config = dict(
    n_layer=12,
    d_model=256,
    n_head=8,
    n_kv_head=8,
    head_dim=32,
    d_mlp=1024,
    vocab_size=2032,
    activation='gelu',
    norm='layernorm',
    norm_place='pre',
    norm_eps=1e-05,
    positions='rope',
    rope_base=10000.0,
    rope_fraction=0.25,
    qk_norm=False,
    attn_scale=0.177,
    bias='all',
    tie_embeddings=False,
    parallel_block=True,
    init='trunc',
    init_std_qkv=0.0142,
    init_std_o=0.00291,
    init_std_up=0.0142,
    init_std_down=0.00291,
    optimizer='adam_variant',
    lr=0.00117,
    lr_mult_up=1.4,
    beta1=0.95,
    beta2=0.98,
    lr_head=0.00794,
    warmup_steps=230,
    schedule='wsd',
    decay_fraction=0.893,
    decay_shape='sqrt',
    final_lr_fraction=0.02,
    batch_tokens=32768,
    seq_len=512,
    doc_mask=True,
    train_tokens=365500000,
    steps=11155,
    dataset='wikipedia_en',
)
MLP neurons of a small language model. Each row is named by its layer, matrix (down: output weights) and neuron, and shows model dimensions 80-175. Each number is 500 + 50 x the weight over its row's rms, rounded and kept within 0 to 999. Numbers have three digits each.
After each neuron's rows, "fires before" lists the tokens most often just after its 100 highest values on Wikipedia text that the model never trained on. A number after a token or word is its count.

L4.down576:463524463515429503490545499548538504521506480500489488411518544557473447561460431453521522539422559491586580481498536412492487464531499441408883563457492459548508479616607519581532503591567501544454532457548451440513501506472548482481546488487559442449550548487477507523479487483457433573
fires before: "as " 18, "|" 14, "ed " 11, "s " 8, "|---|" 7, "ing " 5

L3.down577:553482451466459528518459480489483513422582486541498540552514517476517550509497438441505479430447394499561436515427426535537438451477553408541381544443433422470448461459552551524490566483481438575538539421552504388534486476512446478571489546494458529517506490510479472540383477544561494512
fires before: "\n" 16, "and " 12, "\n\n" 9, "of " 8, "in " 6, "on " 5

L5.down399:439465525447450555445501545526435573499396521487460569537479508510584480518479493567571509485441561536501559495517445544513472481563532465497930457458369442498511513555507436578578482531572557510489523473505469472446486517452472466496486571444545474537501454446549459468464540463492523600
fires before: "| " 24, "- " 10, "which " 6, "and " 5, "L" 5, "k" 4

L4.down491:552513464560490526543625543517556466531497471468391546515452416453484393456584517472476573487470597477568549521479454510509438498445566492545398550546504466438494569498563517453500473469386493514467494389482455499522468482473437562547431473521460440506441501424447493540455526521541499508
fires before: "| " 39, "|" 12, "of " 8, "in " 4, "(" 4

L5.down646:517481489485526513525478550521511481505512478499465430522527551489489543651548450514484546543538426382381478440529534555573509491628453432466671417425516466554486428541411442531608415550584426553511475542542454454508479518525458503520471528565452540546504505540553492596430444451532457493
fires before: "| " 37, "9" 10, "|" 5, "−" 4, "10" 4, "8" 4

L4.down45:460499533464455542512585498545499525522555457492478526446513513567493523549460466481512605502467469463535530479486575421500541536584524496438650567472450486581533461563589520536555476557595516507468511537518479491535518453438531539473474482469518457391565561464485505511470529470415467485
fires before: "\n\n" 15, "as " 13, "\n" 11, "|" 8, "|---|" 7

L4.down610:397408448582546421521488478556523523446458405565456596616450501528518441559465473452588484537552594459459587449500561537488486496542536480499573483576508542563461542506492524559430508434485542502443402611525523488510521452496563500553521451454495432533480637462545414497487481490481471544
fires before: "| " 49, "|" 8, "9 " 4, "8" 4, "7" 4

L7.down800:540506509478512582404506465444476545467428518514508544577488518481461575496491508564449494490449474521440476449548417511556487590535620522494762397509410415465534503457449497491482420416502471503440481463550466469426438493437458428526471506527493526580485466525557501484491517506496565532
fires before: ", " 25, ". " 11, "==" 9, "===" 8, "." 7, "to " 5

L5.down92:465398425485480538506512558523561505559464521508526515442459463533541505491475463525497536523479517453545577480473511450474573553470501492511815565535482478437523524643657448532485525532559587490448455488494513507530495474486503510450531428430561464479522495464520469491432433499475523507
fires before: "| " 48, "|" 17

L7.down260:604497471562500552563506560623512554561448487572440477475557556507502490572507515486554477422464498374549511549555418449452477457535532473450376576487495456496537527546449582550461532576546488509404488625524522465535533525576509527484424446488570505446520423482556520383487601502428483491
fires before: "the " 21, "a " 9, "that " 8, "in " 5, "to " 5, "his " 4

L3.down456:518470486476430479487521549511449526459538476491569513520510479533475432431528476457445514445465358454525442496423563459390524517522465448514356511472473471473428497454458490546461537426462568570510473548534465467575495478503515527527431526441494561467469556554485506591423516547536475497
fires before: "\n\n" 27, "\n" 15, ")" 8, "of " 7, "to " 4

L5.down955:502516391516456525543457500508533413517512553490473462523463519546455483492562497595461487494449480446488500416580414611579473508504469562492428448482472456448458508534548547524415507509530609537485506563536464381530551519459419503508428514564494517560512546436562431569598585496501459543
fires before: "| " 28, "(" 14, "American " 6, "The " 5

L4.down6:505522550478552533498379506453555512530486493484462451534458563493563561553498444540479438461514474466446432483557519467490550533491481464501386460502458541463442507431479461536423498554474532493497492525455453521456577550469544472510475540469502518464585486590439464502502533504571484548
fires before: "| " 64, "|" 18

L5.down757:470486459496485459582550479506542529608543484544499524442536515506550470552496466513515550514423485484587530490483524444501540547551458481462689575510483528480504546636640452556508590548494541504497488461538500477521497493529488524494528438471505433389514546438518510474503443544448446527
fires before: "\n\n" 35, "the " 9, "to " 5, "| " 5, "year" 4, "a " 4

L7.down311:441494432530486526497472495550512486473460517465453535520534478479487428494506511502500515571498498506555541443479471504525513534449500474500992491500471456483511546495629492535558458493482508544478465459566562505460546493457476402450506500504516519481533547492496563565474487489538515606
fires before: "- " 40, "th " 8, "\"" 6, " " 4

L3.down900:438475528590464483556568622544488526522573553513457440489494472535544484631586548554497505567438550487560511482571402510536544535469479465539490450502502471495550526406515544556516516462557468504434506522569509511489531563557578486500518482496484496489456431421536550482480493525551475448
fires before: "\n\n" 25, ", " 21, "the " 10, "\n" 4

L3.down285:552496439555489584483515471472503536465488475526525521534488586475512469494569462487402470529538472498534465548408497541496506473576442497553315593517524498480515514440492556523497497482471507601520572467571521529570441507507537458575568509509451592470490507553536582549403563539604526471
fires before: "\n\n" 43, "x" 9, "x " 6

L5.down85:480463525462450539555538529500533509485478509502504562455535512529543424533443432523520466476459534512572596480457548433452552493601486414416817575478427480537511470564614452563517540617557564475487523451563483435496510528491454501478533487444537433431553500461525512487486434456506431602
fires before: "\n\n" 40, "em" 10, "em " 9

L7.down623:513491473532508622532505412504574459494488544482468466417518395463452452478449490538579546505437393488494501541426437515472498457508565435447614427553498511489518491507491498492473479551524484519552478525621522465332531434454411452507520553415493535565428548551531547503458524496561601625
fires before: "\n" 75, "\n\n" 24

L5.down909:500483533457440544404491564494582537496448495441491514513506499569506472508495430497562501550466579518490570554515510450500560527513479478444999527445449456535556491531587436548571572556533555511462474470544515504489507501465539490477486464503555456525565492480552499446472532491475513591
fires before: "\n\n" 39, "| " 14, "(" 8, "|" 7

L7.down216:470488512474443502494513466429529475536436523490540577444535593472553515444386429468459520590561564423423466435513549451567522449493526498440675375553434357598510489452466444480572616478494445551505621511570440413462516563533507427463496529478414538460543363510453556615516523530533562550
fires before: "| " 50, "|" 12, ", " 9, ". " 7, "ship " 5

L7.down357:459482492483476489476466508486583491476469499505516538519511477509486470544493552443596490561426546431515527507477434421547461525527475462470999560491489491450542503560570479562499522553498532510458498424603480491548541478430458479482512506495532471469487558460548531497434503470496528537
fires before: "\n" 16, "ing " 13, "\n\n" 8, "al " 7, "ent " 6

L6.down386:520511568413495616475490513439562526508451509449479505510495518518499502548501502513534511563540577524444514578515472439470477504485540498500999521503482397474543570440476456528527594587533489505471438483570491446464479445404513496502488497505473415534565531491551521512452559499467547584
fires before: "\n" 33, "\n\n" 13, "." 5, "ust" 4, ") " 4, " " 4

L3.down838:516572455604485506478566543492548530517433550521414469508451610514471504552486501490477531565486578522526493536526578452466462461571642440431556592496541518457531487551511502489545468624540523561395542428547414553494532403442469520501503485539441488456597533553550573568519563500443517390
fires before: ", " 36, "er " 5, "6" 4, "196" 4, "197" 4, "201" 4

L3.down83:508480541392467501535559549464501540518391567466446519436456504515505457458439629503533575588588533520419491540486581472459634511511431561509620428543578516489470578527530474474451476551537590431499469544555471590500564470367524561431472502507509522532504476588476521510556520526439504448
fires before: "s " 16, "er " 10, "s" 10, "ered " 8, "an " 4, "ance " 4

L3.down309:564464567498490481496481623480494473515451545475478494454409542545465458497458565459492553567528571588516394515448579417455589450510503476458491458446531476506488539501520503468545495598563508497518437506559374492434490377441448590453520503436457447512491533513579531536468458534512515474
fires before: ", " 16, "er " 11, "s " 9, "s" 7, "ersh" 4, "ered " 4

L3.down104:487492514404499599534440466441419452432469465516470506531472458530421531464568574537568516551542539481455458503500426528602544558474462499550677425449483447469494484431480504516529469557561499505537372548445479589417429484463500531451394513509522503520494509505541456536516461440504503533
fires before: "| " 66, "|" 12, "u" 6

L3.down141:555546521469495539460483527472509530445463550474544533570465470539488529479482600503536502563559499470408517497445507516573552534520380553544609503466430439442445498431470457488449535577510529562530458523524493535460550457383505556440446517490455563455468471404534487436530562416502551550
fires before: "| " 39, "in " 6, "on " 5

L7.down993:514519498515536477478494609479562530491467488466478532432544489440543472520464461480523545495502573422519563439512494490402454493503494456441936539518521465485558496567565505553526566557502482521372512541541499530475509473515561470450524484426551458471473459499472478503445489510433517508
fires before: "s " 18, " " 14, "| " 12, "(" 11, ": " 5, "|" 5

L5.down311:437466585507506582459530531449449518551464537491490506515475451545520511569539481555578525516475582556512548547512481503517461498513512477501911490445423418455531511481463480575580492521624528499441479524544474461485465501514457506457435571417509455460524540464588491503486496521545548586
fires before: "- " 33, "| " 27

L3.down384:492467447455497494457450482526440531457539430515545559546540475521575533495541493574511454448497352538599479553445461559514502521509450489509319516526512523480516524449508553557465519432461560528511513570556527489558514511518539493557474583558491551497467533492475503480415529519546481465
fires before: "\n\n" 21, "\n" 14, "of " 11, "ing " 6

L7.down745:567568478525547492458599469518533506605446543527476554466499480467545407447515539564510503436516498462481506512535466505352403541422449498480666538465520403551528466542468446544447638544445504426460556501464537452499429551515488623485524468488556442470534497508458504407505556515465514457
fires before: "in " 18, "by " 11, "to " 9, "and " 8, "of " 6, "|---|" 5

L7.down713:446550527513493439463453475478533492572442483519464544546460519486536495499434462455495527524558578498525548585524496497516498454524433418458902409454556531535511418509480534568559552512469485494438496512528497488506543487518529554523529467494564470584548462452544533454483542476470548506
fires before: "(" 20, "| " 18, "|---|---" 6, "1 " 5, "A" 5, "|" 4

L5.down445:515439441512438543490484488463636414508489508425502511443503479539493512494433417545532516549450521486496450551532449526420511474484598469525308427500512573525552468427530519524410477511580493458499470517599542529387529480466447543568482567435479566500426489454536514467501564528539515560
fires before: "\n" 63, "\n\n" 37

L6.down663:500474518464478512461529502455564492528468521477507591474485416475528490548478465503543514487478554515478559546436445453456500504509445467454986479492481475527474516579560456551508564613556489447452537502517531477470514523385460523454447487455519416506539480447546504474508557459442478563
fires before: "e " 15, "199" 15, "202" 14, "ed " 10, "200" 9, "es " 8

L5.down284:454484509477450531466538528521572507494493528503535535452551501557491441523452418503555488515444551520527588503509519429497548509537489447434949544476436475527528483579625443541498542533549577496475459459586479484515526538474502500453524462434527450431547504486518510492466428489460462553
fires before: "\n\n" 26, "em" 12, "em " 12, "the " 7, "| " 6, "un" 6

L5.down80:511563538443518568450371499590499496420499497553512541550558413563461497407466433479495573490518470448566533563492527462495566459426434513455660463458551428484476544443486469441584468450449485501534492469486509553523452564555512480498564546515529555475481545531595532534496484597427554453
fires before: "of " 14, "and " 12, "to " 11, "in " 8, "are " 6

L3.down261:536437484500644464442493585539563482508406546512441499522520469468449524516523401512520607474521508445526470538427452483427401551515457430447392464371477480387505480446517414597453449419520474498482503492563472502478516380540491544527524568467498436564556504517519561438577539528599500531
fires before: "| " 62, "|" 15, "|---|" 10, "|---|---" 7, "|---|---|---|---" 6

L6.down402:538543477510514468512496503559441490591560492506576486495450458489566581506517462430463521431503449499485512504511543500483470513507578489469095425440528519523462452514474483510479545474545482512529545542482491492495502592553486509487501477544467549525446562529493422474624473503520445443
fires before: "| " 53, "202" 11

L5.down366:590452554454551470476461592490539495432433405460504471537456460529503530523504551512549494441518541522442489556561534533508468482566535527507096506425444515486442549538542557446474473560556572484486541510494473557432519459548473414489526535503520484480511453442406530476488632466511454524
fires before: "\n\n" 62, "\n" 20

L5.down587:555513574494466480455413546508524506442445526565513528507513431424413595493459527575420550480577541460536562445570548477526454529520559506438677481472505495487452523488397423504535471499421529527488413479490548454439534509420525490458494493507568518441452465445541530573460544565523502429
fires before: "s " 62, "." 6, ", " 6

L3.down232:603499441489433505489467444469486511450569507521567534580544498546485530450539585523505490487516446476509443478443516525542551558557469497513406574519422473442471486443516516495446554585495540554489555599581542504564537448449488477554456510473491560446543476490501494522465564428565487538
fires before: "\n\n" 57, "\n" 20

L5.down159:511488526562482524493520558521469462493518552474492485449512456519474537531527563488412526486467508480407567415591498516499512500535525486520615530430461538605456333571445523503563508490527521410494398541548450499592606598435562506541578519525504496538490449485542539527464511478522485561
fires before: "| " 50, "; " 12, "L" 5, "c" 4, "|" 4

L6.down225:537498496495493603451553509464481530466392463467502521588521507501439514532531535499480465537472512504464475528496421476652462498490559515497853460483414379406504561448445475527530438510517472517483469534540482490461425473456474421512509515503475487579513563462549557505448559436545549560
fires before: "- " 21, "\n" 12, "and " 7, "in " 6, "\n\n" 5

L5.down704:504587526522503585503477506495534466483442575514514502530508472580465470554543546521526497514519626570500523589558455532533442456460475538536837417492478491513531524510441526509486472507500511503486488510534541499561456456444569401535514496498530499596503512546539548513494582533580536522
fires before: "- " 41, "f " 7, "f" 4

L4.down147:438525506415505461451438536507438429601629563546546472559539557410501481550533506520486533585471483417546409447492586458418520486512539485533521523462434509437526437531432552512491577501447479449456528604515487421442536492530465562468488530429567540479432564592468418492488495394480473530
fires before: "| " 50, ": " 15, "- " 7, "– " 4

L6.down934:530487561407482591487481553474568530474414489496503501497487505534484481535509502517520494559477543504462518542529455458502484470480532489507999538476453414478559550444490474551526566555502515516442460513556488481494472451410519467492520486470489426543528541502561530518446544485480540576
fires before: "\n" 55, "\n\n" 17, "and " 6

L5.down468:457472513413442535485521513462569501508446463453530514429488449548534446542458411506526512507476525470484597518468485441396554493522417435417923546458469454555488491509614459551508547583573500490438469489544486448503507525434507488462482475452511412494560503445498506459456479517451466579
fires before: "\n\n" 41, "as " 18, "(" 5, "|" 4

L3.down690:406479551468531513478429618509448536475504551519455468514516528477443555590537482557523550486522577496518421534556466487524502562544397466440548562456486480402496469467493514538482399426428536514455439447495545573405556557492555519519559546477546433527530535482457485510487496457494552487
fires before: ", " 49, "–" 12, ". " 7, "\n" 6, ") " 5, ": " 5

L4.down350:440467498490475547521540510450503537526570478434477486485470416549528464540475450502486510514467458442493509428458535463472557537537463493418550589490486426460507514479547434566493488619560545443409521524498457518496502510459488547486430434464429519374520544443502420518497523536402412525
fires before: "ist" 20, "\n" 10, "\n\n" 10, "ical " 7, "ist " 6

L3.down268:499620458478475545477493451483459438520373538538458525466476521567410540479500480486553508570418542517544546437528510417501525529445523499468665486459389455435470549557455448524557412583444497525489422461515416507417453436474544508488579465483508424431561445439535448493552458425429526537
fires before: "| " 35, "|" 17, "ed " 5, "e " 5, "em " 4, "em" 4

L6.down907:483545563454478565471535513506596541526458487502574494487477538522466512569503465513534533557484492435469558567535494450487519515444529437438999513469526470513537560517557499527507546562526501547462444517551514485519512510400550487475508495454512430505498543495532534483449544528433555544
fires before: "\n" 59, "\n\n" 19

L6.down681:473475549474493478454403496534478454437583456445479489510519570446452412483524543535464521554548567568437430505620599567457515512529491495538458504496445552452517558495427436547474474470496553412465452569591482470482487472444544485565534525503534514554509522541504399432520566511528498611
fires before: "| " 37, "of " 12, "Party " 4

L3.down486:507575504484494537456386609560555517560453555549544479546445533454498497520510474499487619528515498463572531540592384456534509495520553473392525551500421398442477440485443440525464400500392504480431474499473582502509519566515472558509468594471488402592519495538575461505519525528408507547
fires before: ", " 70, "\n" 5, ". " 4

L3.down539:479460371494486483528490467584514450433581579456489573482495415496454477354478499542563523513475438499499466457467495513522517439477526480493344451524497496499579450493454510459477511596596452521455550529549457496508535437586483512520512483496469524468512507599547511413484538471536479566
fires before: "| " 39, "– " 13, "- " 11, "(" 5

L6.down440:477525439585558445515503509559500489505552496479512455478424369487600530543489575523524477540464486556473522480526461554482564397418466430501771420543552499466553608494519499521587468492442518561454508456581557553510496482457608463479569546471436534464435489524489504465480528478550559462
fires before: "| " 26, "- " 23, "." 12, "p" 6, "5 " 4, "8 " 4

L3.down260:558557533411467502516497606462513503493413564546558490466447549541451528493482576441528543592562496502479528432481590497458626490574506556512543493481456485484506584505505462546555466607492573529555468516542456491492589430441540626441513532462570496481536472511505478495570506493493458476
fires before: "| " 58, "|" 8, "of " 5, ", " 4

L7.down190:484522526457492527472504512514552506475500490488530537478483465535480456553487459484527542507436545465487567572487478487506477479465486445459999493533479467507538504564551467584520527530480514505479495484556580483479503491427519484463453490459541460483515542445501470437443482514434563592
fires before: "- " 63

L6.down21:457475499496441547500549596528540590529467510475492546458487542578539535506498578466465536517479483512503496493543460491501519492518532477521838547441452496498520539549593502497559552592614513562510506654624518500515504435451497577498523448464568515608492548531562550472504590495519545442
fires before: "| " 36, "|" 14, "." 4

L5.down231:486525506452477539454441593521541527498336510462478493553498505462542435515498533561498496517489566552526509568588438532495465460470471485559834422494461503546561506519510502555472459500490540542454516523392461496514498532501514451528482465513559484648499500522610478479490591494509569552
fires before: "s " 34, "- " 17, "of " 4

L5.down444:458477536512481528446489518444552578572433507503511516457498478529554480549448401491566565534437585519514550550495482423467493560500479490457901494452483447524507556575606479568496534524600508464465483431556444478510541549472467464500539466485509430493528558447542470450469466538463458535
fires before: "| " 44, "(" 12, "|" 5, "202" 5

L4.down980:632442534531483511559480526516501551495470450462551518489485512508443518606549482472585498488527554433521436542491517523557546452408395522504595519479405411436395492483545498507521458529568531442524522555494569427452582520537440396434482405541621540519586556473521572625481548428453459541
fires before: "\n\n" 64, "the " 4

L5.down414:544529581464526558435408509566449554484412525470596562518544461482535458447458502459576500520453394504570565628358548441492530560504470511503524421469538583455543480452525442521523468471441546496463550556535544530482477518521547434592496504492503493513465552504487528540556382560464558471
fires before: "of " 26, "is " 7, "in " 7, "are " 6, "v" 4

L5.down209:456543510467501516521513497490590492531492535514539506445540442532515460528444465495564531515495578487586551576487497422404514532549443437508845501505529500525515504599658492561476507574554539516494492551512487479544539498471474471454540451501523485472553510451472551493500486461435454503
fires before: "| " 47, "|" 7, "m" 5, "as " 5, "a " 4, "ine " 4

L6.down556:464518513474485581514566499442528504426413492437493491518504530506456536562494516537557526531509528457486468583484463486518438502463494545485917520497449410420521593454453469509547457526486462482491489544528458518491483445425471467467500466519529454512531509474546557462428603440443567506
fires before: "\n" 41, "\n\n" 15, "|" 8

L3.down890:584438511533506487525442589532460513518532495528430559447486519547452447531459539485421498520516536524547442426507578416553510448517567532552384512491505426455549491423558562457514578547583506564514477464562445411513443462543508552481502487489468359518497524507561502497426408454497472539
fires before: ", " 24, "–" 10, "2" 7, ". " 6, "\n\n" 6, "\n" 4

L5.down175:434474521504468496535561546501573510516513516514507460472537492573481474499463443523535516540458535484571552503463546391458513482513452496458801556452497500533567518619595474552521573532522578459475410461556471473500508494528538499479522456437557480413554530467509529476462439489463455517
fires before: "\n\n" 37, "the " 16

L3.down94:547479450533555510435501479576524487477400550515453539517449508529516526489442366567530484482548428568434493572403549434482457463497559530551292501409457480539497506565452495564476495525541502516489578518440521487499610536573371455502529503512530530535622451469485489463506519518473563513
fires before: "- " 53, "and " 5, "G" 4

L7.down465:498549501531533495510531468395537513515461528549559603532507509486508515452480487520511559581528432474417527508579539528551457435445563524578759399546541441534569525530426565496512553477402445581492478580465503449498487477466519477502519499475474551544511535501466516503443502592454566483
fires before: ", " 21, ". " 9, "\n" 9, ") " 8, "." 8, "the " 5

L6.down406:460473492461473469474471553557587543566452535567559485419447466536535397482465461479484492492464512413593572463535476460382516464482559431502652545477526580562526542631654502541454559525544580548456501588442505488492577461483518504477540491448550498528480521513486519524522491496476464476
fires before: "tion" 18, "tr" 12, "v" 6, "tion " 6, "and " 5, "form" 4

L7.down1017:493498576510505529470579474486530518539531446511577465558524510478545469507500479419433549470482611489490545589573542488392583511496434467531726563498475552540450546472600468452481479465517513478436453375507548590450479483582431447499464397502504529525472514467622513594486516567505507450
fires before: "| " 45, "−" 8, "|" 5

L3.down581:459427505517555452418515501556507559522451572504399460534497424529486533540497367506578606482547503492469476517464487466519448522544529491482330466441514473466485458496473497581531478495494461501496497571550475555392491487577516533472522509481466445536546505516454545540535479436513555504
fires before: "| " 38, "|" 30

L6.down133:510469465471453534452529515496517534533447480426497486497536454515488501509458490455496421512465494511518490454515467425581439506492553458517883472482394450532518489458520491553531526580587485517518506620545497439554483386434504512513489450454515488587479589481546548463452622468466538540
fires before: "- " 20, "|" 16, "and " 7, "|---|" 7, "er" 5, "ch " 5

L6.down219:409471440472557478453477484469634447531353433486450564483462544541530568526504376562497525534502461440449506480475494475454486535524538499483321475464509483455546439537498512558506509526485503482507499483545511463419526492527455452535534562468470464599545457478464541540503554555547557533
fires before: "The " 11, "== " 10, "= " 8, "===" 8, "==" 7, "In " 6

L4.down272:550472522446456487438533511436502572517525484558611539513478514465559498636544487440549569563417520497497513469479530569422523476546470473469685510517436407464502433514494476539567532452448452442521398483486520494496346520494546542463595508511498419599506578462539451522462532421511518598
fires before: ". " 15, ", " 13, "and " 7, "." 7, "he " 5, "to " 5

L6.down387:491521576447480588452542525494550517504465495498571526511473549557501520542534442522551516540494508486432528545494497443528518489456519475406999495490486438514530561459503490519544558547523488534466466484587511458474476497407505489493492520443503407501495566485554527475449543530459598552
fires before: "\n" 30, "\n\n" 9, "enc" 4, "o" 4, ") " 4, "| " 4

L6.down476:433447533464475464498437511563616447540457518487595507448536440566551429457468507549542449505489547480551499504494447455443451485498555459532714545511444492516577541514590451522547641595507583522449514586456487502414552384481478549449477491466580503524494535505543489541507522477510544510
fires before: "| " 34, "|" 9, "ase " 7, "tion" 5, "tr" 5, "(" 5

L5.down183:460443524437438534424517548509553513443461473483520578472528515549520458531478410497549489498428531551531597532516499455507557535568480429424999525490434467515498473554598415563536535562561558511486470489561492464463519516461487487484478502455539437458546479450538517467418504475507485557
fires before: "\n\n" 37, "|" 9, "of " 5, "a " 5, "as " 4

L5.down273:482560554488598499506490436519491447359470552533475520461419465576476583429503411415512571590487550548532534539430516501497615510403474570510298438538490515477501546439498483549488447468554517486530456480458502573460535522541529463495500534468406450522451442474497528570495490584471555542
fires before: "and " 20, "of " 12, "to " 10, "in " 6, "who " 5

L5.down136:485493567484468541432493596539571562478407506518525469494505525561518511509536451547591531535434603476588551578545499479498500526471505499535929513427495506532595510604569501517563570571605556509482460512472477505546567535527515489500538466523602463551547540520581514433438524458497562518
fires before: "| " 26, "202" 17, "age " 8, "201" 6

L6.down289:521547524453490558435515511483480383510439500451500582406470510479527456414447524488551439513508485524525538557458519479515511455451439595556510494603484507496540447471544467499464515469585544534512506539500543516443550466423483543524476541458462403524468451452580447403523395522453513545
fires before: "- " 57, "C" 4

L4.down317:534455482556467569531491506477436470490472496463443456578489477516512450523443490507440490544399485495518462444469602410540471468545480488498491493435461528466567512428479508514493522455501555525440491454503483445525331485507558522524395484457469528485482553490388447616401510486452410557
fires before: "\n" 48, "\n\n" 14, ")" 4

L3.down698:509525493489568490494501489524630453525467580463459567520468483477519518454436447573562457460525461536470453539447468463468467496503545528547160541487517549558519472501456495571469494543585507447501582506481515550459517466564510446514467501449486527486509464512452512497530574519517518494
fires before: "==" 17, "In " 13, "The " 6, "== " 6, "S" 5, "===" 4

L5.down915:478506570477473528418524461377526505561480533481502593420474469450559508621454476430586571527500559521487457546480423452430523538514428516502833463519492473517463554469553496538451517521566442545482521487602537475552502541424466488530470523472457449555535537451546517441484514526482482580
fires before: "(" 25, "| " 19, "|" 5, "as " 5, "m" 4

L3.down607:440494549481464557549505476477513564466489428536542478474448513529535537602574516449468476515458550550507548559525446484522582596450452530522466615596531515607498539434721499486535572559491505536529486429509507509523500429422451533482445486457505491465470587470605487544507474548528485418
fires before: "| " 26, "of " 10, "in " 8, "and " 6, "|" 5, "to " 4

L5.down204:534508483484431504509528447405549501568578499480462507434501485495508500585487472425541520545425566502569500550441515394507524555523404480463767522471496496494472517517590483534548575582495445516477498470548534459554481500457472478476501415474493461440517538409493547437500483510487427538
fires before: "| " 24, "(" 19, "\n\n" 6, "|" 5, "as " 5

L7.down99:483522531444482563449434497489511512489420506497470581523491492536490484498472487513521521524464477473450531499499445519536504466476547489478999452490449401460493512499521485563537508521483488493465473504547525445467481508428497488480476502504500449575526507471548522484479494518488616575
fires before: "\n" 33, "= " 14, "\n\n" 9, "the " 5

L7.down129:528541534477410584562421543561552574464568542459450595501438510488484511458511532432534550469395492525481550568462486387532461441443528460456774551438427531526500520516512453490541504488610473521425573560554560575562496549484546512517561502484493470484495481494470472386466597507493541459
fires before: "| " 45, "|" 29, "\n" 5

L6.down537:472452536467453483621452493554523485614512519475545558521473477498419569510565524503550520493493484506367492574559480529452467478556502489447807506473473511516423521524490377520434464482521492502598413453523510523514507553495458431453563491505583515513453555564467433502488478510569536584
fires before: "\n" 53, "\n\n" 27

L7.down331:447420428466497554451511487435510504477450503525513532526473477518454563442522496439498481399490527471512555520480456483537420518532447476518882458497518519432542519622547452507533412536543556554506475523450530506570574471452453417516524514573494567491513592449548471488429546531494516454
fires before: "201" 23, "200" 16, "199" 12, "197" 6, "202" 4, "on " 4

L5.down50:448458573398464533444533480449523517506479512473508611478504451500540463525479453514554528466483532535456548538510407467418514534523443463478996420528461452510442528526554438579517493517582471502487487516577506444468465494399502442470471503461505477509501477440509524468474574527466512570
fires before: "| " 45, "|" 13

L7.down356:525450567372506579444521523561587520434400466469510506532498487492483420550500456523467536476445588482412636542501461541464500577517474516509781546449438498547548540545451519592509453499548520421532584475463548539468478470423502443462523491552560452558442491453590489522566551524417551606
fires before: "| " 47, "\n" 24, "|" 8, "\n\n" 6

L7.down456:475468545408492539446562495548544521424455481516561527461485526418567429493442524492455480463490477535401527494569497559497535517557418441603675484509542500613511544471557478543506519562473475421517517487527506510618385528376599493454494572491488436555500587456558500520465572457440491534
fires before: "| " 44, "." 16, "|" 7, ":" 7

L6.down82:531500545452462541518550507439569506551535559429550509448463421541539541513478501495509497545494533506450557581526503412473585483446399543499750559526520479552424531478554481488551616643430445451526474489599559502530505522439502535439459449496485450482531507468428473452515578560414483523
fires before: "| " 18, "|" 11, "ed " 9, "|---|" 6, "e " 6, "(" 4

L5.down836:459531438553467518521493563547560481504467505494488500459540534491448454508488442515512462491447493456617546457478607456458507492542487429390809562426497497505537479567624489529502497564507593498479485459494464487505571482513478484480545493454539451397494513483540476509457418498500414487
fires before: "\n\n" 44, "been " 7, "a " 4

L4.down517:477486459489514497539559479545544582583558521520461583363504507529552479546497444512486556468523467471527526457500586484365558505527511467506419539513487530584465551591607485580444503650570506514553534561535481512487531479433451542512544487431528488427573537522489492542520478497437451476
fires before: "| " 47, "on " 4

L4.down443:524503530575464531455461581547538443481398509492477598524489515465512413545562550544468555540334458519537626558458436467488463489476523482512622545449489483572482496515497474560535474453440523491457459532491553567493543542411541526393500480485511403573456467501448442438517554462570498535
fires before: "|" 43, "| " 26